config = dict(
    norm='rmsnorm',
    init_std_down=0.0,
    train_tokens=1376000000,
)
MLP neurons of a small language model. Each row is named by its layer, matrix (down: output weights) and neuron, and shows model dimensions 160-255. Each number is 500 + 40 x the weight over its row's rms, rounded and kept within 0 to 999. Numbers have three digits each. A neuron's up and down rows have the sign that makes its largest values positive.
A block is one neuron, or neurons of one layer that tend to fire together. After each block is what it responds to, as a language model described it from the Wikipedia text at the highest values.

L16.down473:468546448577466544433551405457536560493555443517452467534548523500507400505486486514489518551456507491548579470453434521442538500520486471507456437551526495511519545487482544446464493512474429510456422539512528477535464517458500519457544509424463467498481531523448495513379528483513472423
Responds to: Fires on the stem piece of a multi-token word, just before its inflectional or derivational ending, such as visual|iz|ing, minim|is|ed, encour|ag|ement.

L16.down634:491473529514481436531565485439480475505515517577496496421522472490450457492479488480502479471488525515557498476417501436546449498515514479544456510549469549486467548469550501513538500515483513481496424526511493452460553539537492395492504504512464463556488563504527560499531454544506436520
Responds to: Separators such as |, ;, : (and words like was, in) just before a number in tables, e.g. attendance, votes, goal minutes, track times.

L10.down27:527533465529595554505509523519531503505449519506527455491510426544502568472504539515419513463513463592496437535494476517587518455575440511493531552529500523457528546454500526560491505540513429524558519533552553429538411580541508513454544566497515518484547547505464553475484502449463504516
L10.down33:468500479523475471563537495499454470454474509485581521562509552496498585474507513501490427492492482467509522558492506531577494470519543550447503528609481515542492508573509503503513522402435528500511473433547460480467504476543510582501532465499437501509484468474438488481546456480511480543
L10.down45:496485454490521532506521565461562511531620578507474442442481457490493518424518447500480536543560472456509477462518533534493500531410529536557481525543456479496476495475443456531495476489481484478557475458504417465470517564567496497567514500517478519535495509550415464469443507434484503461
L10.down153:509508505452551500484491506550417526535494472508519478479519473537524479539559465524396540481519474391512524568540495486560467539436493498543518509539543520450461533570501483535564544497419448497577527512499466517488508535460543424549495522444487515443511528421468482501464440472452448550
L10.down235:446580455480480532501532457530515488532537460536493482539572542504523455563514555474492511479454532494442499456517536508453521516468602444441521504511497465463526511506489494509536461504549513539481517545455518469447518457505529486481531476430499498546514529468540531553456510489548525477
L10.down429:546487530491513456514535501537463544540564462537506464487532568491512621489491586476437554502478523461520500513536531621539525589536513496535483542549498536484469538517510511502528527539507483550458586446491462534509456448478508460524506492547452543570506432462548491483556539556536484509
L10.down524:506440439533452497501494475540478497513554481530408540524483469465540435512516441471514437470513531570448488494468464433525515480502447465528464528505503545492531490474522493521479484470511548516436555503454566476482487451542501435471510476478527435502511409477514482503547563492540517471
L10.down528:488561491544565554514523505492527546501526435525561479463518528540450566527536409518535478469488484522496436511471515445546518558433589539401511507514467515486502507502540466507546530539467525507486488472400565473548584450521537486539562502554428533490513569503449512503538509497525550533
Responds to: Opening pieces of words split into several tokens, mostly "ac" in action, acoustic, accompanied, also en-, inter-, el-, and hyphens in compounds like brother-in-law.

L13.down226:457496391503599515524535542609568484520463491510511540521503471456495575433495570493468516473537458499582518503468497477529473525477514574470548469510536450496517470535499440503536493524523534515498541501449505583513543516441560507543439566525549525475485565460492519470469464459605450483
L13.down260:473506539503468513480473422500466534493492456518460448519484458529441453520489516473500573494501470477486402547526450467517475501420473496526560568484571490529446482526532553478488537534496501517497539466490436506506522473515516452343484517463491467516463505473541525555478544490590575567
L13.down455:519522508465556509522577495464481568506522505450476465487518485459479496536582555471469403456481561534438479485517440489552481451566531522451454503516555484519617471571506529499536477502364480468505494531476537518424537445500471490496500512545477512481397508475487499500480497572462471582
L13.down458:507482495480507453517547536444508499526496503507451479563455528486545502472476483534463550530512539507462444505521506530470480495518459501467469513503464535491530498501464560518545502583496442504496477475464524476465480431535521502471513472495422510445493442522497516564457453563540481505
L13.down546:517430528504460563502403502496537477483451501433481562448548529512531500508509537480530480479457518520557616497422536498482488521475471545532559537401558572507500524557441552484481488507514541534477449540523475461485475526454435494502472545462506510474459471480429508477577514537470470418
L13.down586:487462453505458443385502562433543558567484510464520492545445542485485559453493529455563478478549457488493499484454531407478467525463478468519463542504518578477437555552518505497503489471574508532520508510576497458432482541515517476459503429494448478470497476465558541493472520553488517570
L13.down776:467464493519519522463483470505519453537594512481559504513466494536461512537524534557507483477472514465575487521492570497548482473519555537578605554490561542453534509519488478540552501520521486515524458441518450560510571492485500508474408506499475458512482537490466496558474575498487508569
L13.down782:474439504484532559569426472489440508444533505550473504560581510525517525508441524544510508548470472440503415475497622531485550540430490506490496571539526538502499487492504499554521504426503548567479408494485476472519463498520382492499473462532566444465552516578520578537497485429467475483
Responds to: The opening "en" piece of words split into fragments, like enough, enjoyed, entitled, enemy; more weakly, mid-word pieces of proper names (Averett, Randle) and number commas.

L10.down11:525514520540498434527485495471514531538516506538438453614478479492491464519483564536430528484550439448482521428528431536459506521561542554516477506506568443533463549515497491471489529426472535496384471528570516455457528486512471523501516497572500577536481588541455529500452430579527405534
L10.down64:517486566422469466543540508537482482484500538484481438505523447430491547452478531542517500490519485482449509432483489543479492510502525516543495493557525506465559534494486551565513540512527427502505434482527457463426428456432414449626492555511471563513503449481488489512462430464482541559
L10.down128:521457488525512495501463520575361492459513522550479490501506432477530461534496503462466550449466485553432608483511477466511419455524532525474445518544494501421479543513449440503481525509518503554535508496483482512533616496496503504521481447489448492515529545496424543543517497499478508515
L10.down149:467560435587517473439436437542522547475505540453473467466513516509509418588536466550509460536471505421565545506516521497596503489577536536503520432486544473479452552458580582502445519490555510544455480510492493486463502444464446531637508512486505519500487521526492524561507481429513528418
L10.down180:518520486488520511464486476556444462451521518457474551599455488615546436524516535559487564526485457504465596445524537515465537523504510490516532526497545503545466506506445498510497494503480491526513541425520508455498479435549519542492561463467586520511536503437448556503535534529432491481
L10.down352:521557549535536520493513482521521521536540472524549627410527506497460466466536554477523495434454448531487519482574554485525513511516453512521491541481584474473498558477472450535480471467502491537506473429484550487537514445492428438561532483514506542496490398487417507568469524517482514491
L10.down558:481552483498528464518590479463469458494521491511386503425510536511464483531555462494494418521536497499399533422521432503506503490462454492487517469469522538497448450475500484524432494476501508521488484497495446462432557505525406536557458482522511482473488439528472497517489568501541493489
L10.down752:475501519498514487525536387453538500520519511475508498462496496497402485504546489492459436556521512537488522519479485517477485454426546506450526555521544476511426521516449527497490482492482522447528515465484397560524537472467527613519512530524525460446472444500532493512501489443535524563
Responds to: Nouns and articles that open a statistic before a figure, such as "population" or "total" before "of", and "an" before "average"; also scattered word fragments like "g" and "par".

L13.down94:513551519438488529503478497449501438544527544519511509555476525528457422490549542470551465480504552466480484541551486559545464474499520426383554616575555515486479545538476493507479499553534515514562526505480526507528548490536580551509421497449493507529526453489537542391471423471504501459
L13.down192:482540545441433533518531453476503466524444509546498432551443510499489420473529481507573528563527530417510532507487587392465555523478551521489495525499443504447573448505515531510436495463459549556525506553466510526502532580492531550505456511525443475511553491476501563470513483488507478444
L13.down313:558526512567482423482571536519582429492513588533460569481511497564488436480429473489569467521471500484545554529496504519493510459528544475535499464498468503563484486532505471529507468454542492536475447526438476497490517481443533422535511531435473508456480446527520505574448543490477589505
L13.down451:517427511542470453488497488499469542479477509504499540473487478484538558481469494502494406515459461495581536409498518480430540514446499564563566441549513555517554386435523473488431543524510475499493481494523521458470545493518441448475512540503477478449488532511510500520447525532500509490
L13.down488:496485486519450486410511442512543520472502513479506512433538466408453457403499457537476483540497464444553548478507612487493496513517525458497456445583511563464565523484559484458438442445534428466553513424516547502549503498470511485513501497461574490515434510466488484491512481525515496498
L13.down600:492576467411466497537489552472507519429463509566491480480447402461520502515526531530505505552538512418530432487472497481430512511414465501469500527452592488467511557474428522599454486500511544550489494515500510503487551472459530536554465461530556514464489501487470479514546452444512480586
L13.down804:466588445436464536500485517536543492581614539564499462485536482485474565453457484516453516486448485506479469523453544525520509458536518481497538475539462546524580543507533513455546525539486475517510461464529527477523490540501495514472472519456485476479498431478448554484524500555470442578
L13.down815:495487475454511443495548511456512525520538529582371526480403461487476488477501495501470536526468426488478551488493533480515461538465514491585534466558563611459503505525470534527495462598420518556494538509545432532449492575529484500539448475489482476500483473532519534530433491476521421501
Responds to: Delimiters such as table pipes, parentheses, and colons just after a count and before a paired percentage or value, e.g. votes | 53.3, 85.36/km² (221.1.

L16.down239:517522528548465437471495489459489510529503504533510489499507547459457491562484524451496485541544531478471527512469453537547479493543481464459527428455486519498455461498520462432493496505485517482534528467534589561515514493538534540514484530479476503521518494495489505448507465517502516528
Responds to: Word-piece tokens inside rare proper names and taxonomic names, often repeating an earlier-seen name, e.g. Voskoboin-i-k, Acran-top-his, Dennstaed-ti-a.

L13.down295:512477492529450461540543490483474545488503529516450511410574494494490525520492525465494488482509530412535569471504450520461441501521538528514515435549452509525398467491508547488439455537494522515456527449539473477478492465532528503462564496506536508506530484518532473489499528468534437565
L13.down310:530514559519561512491509430555478512501494584492461445491439544504455468543559523460464553507530512450505600571488519509509545466513493510518538494578485509500465518494503508506438528508502493459470446474504442465447514553518452462506515444485521434482529410485544496506471539486490476561
L13.down333:537557560553508486434464520444489485428520459429502516497528472514492508566545492513518530483519444576491526527534455479449485441505547455499466505472475558574503547513475450562524481542474494526527563550516470473491461506446434473568566573505525495532545481487588548486453544543507442517
L13.down358:543478503482464455497499513455502534539580484471517515550570509521539437496497466516545509421543413496526417469431474486567540511482453471555455433477500550471475489548532539525427497543510485530513464520559485479579486465551471472528513514476438406529548514531509470509459566526470473397
L13.down422:533548494539464493462486435468469478512480479510421448507421510460462552480535464482436498526474513498545484450499478352514511495529483560533562506483438579541477540517460507523482479541519567485497559537422477503545561590515496575435447510527497417558478536508476498495499504510512535505
L13.down449:409422477454486540566434500491519538504542484512510482503474446459468477501545445496461469437535483479520498474522482443598426470457544388578497504640553471505542506558498585518563518508463522527505486488493389465539454477532498452538485497568547524440512421545454486501435446451530555521
L13.down649:507533572488433507470527599475444570464416523481554463424502542495507584539434498505483522511538540508455449565468463421555489553487512490518435476475484540453429522471503523494512507525502500532536516584562511477451502414529464528582518514498480468479439473552507554550580549485494550501
L13.down792:483465473585533481552464529546481445524539605481513505497538510516587512522496539467498440505414487488459564506565499516492541496538411544536524551512470564457596444467564436538504540521484519502538486510512520508413534556524620491451475518505446500460421459478471457484485501551477506575
Responds to: Interior word pieces of longer words just before an ending like -ate, -al, -ally, or -ous (multicul-tur-al, el-abor-ate, autom-atic-ally), plus "known" in "known as".

L10.down74:522432507495487537517443474494485470539494524518508597510502573493466527514506491554486495540471485415507463497524496536467418480504502439522450486553579497555431475421510501542577480480513557553515448521489511476584501462517411587526480509543397410481466525486532505556432490493492445477
L10.down177:531515470485455460473473501504458557471506495467552610543562528478479537574559473475488525520514454479557564473507467489499487501538527459434575501512427540556477536513528540506568480480487475544515471553450456539424502449435484523473487485555556494543547549454494470472476478505433507521
L10.down198:453467509534494499541464427370499508544498459533413509483541420532434527469484468479452511525550458460421484564542503463463493476519524495498541428438493506531501513518466513475511488624496477544506470510530456454584539480528498439517531492537541502440484521533477481493549565426433518528
L10.down250:521505490529500491444442527518528531504534512438508496470506516498457464494541523490458509488536463483514488547518485529503566479452588529516470515550552483571469479524531525510542477505463579475513550466576465539538522587603505517443475488557486511548446433482471484512532504554491497514
L10.down305:469413478523465468532461553527540507467518460518456531533542501536517443512508441503469487537502508540541484441511510491575527492472402479465531458424506501488458552509524538495567498498589454472506446454426478524508463513512468448503549501564481482489443523538545531492517602467482463557
L10.down313:518396502533549502544499530455495474522571529495383547483463552511447505484499491501481541451529494476507509463544460431506580457459498413447422472504454546416495470436496493557527541464570479505514453531520507526577485478502506506457514520505515436523466461571557549508479532463563480464
L10.down727:530493535498590503472576461412452546540488544501550430569538469500550545509530479410527586533516457452496471503495516556449502476580491517486507505497481496542526540490546567517451423475488524545522499466410532516569487472470532525450536534531460525430507492554543505423473502452522458461
L10.down817:543469483477519519552509450567488553500474538544541538503491544433517566513622524523498575512472546523448471445515490538498498523532487508470501471555489439549470510504459459513536500398489548574568490471455461407595508539485501534416521538545499486489509506494453496506494452527523517511
Responds to: Words that usually take "as" or another preposition next, mostly "known" (also known as, known for), "such" (such as), "well" (as well as), plus participles like recognized, seen, noted.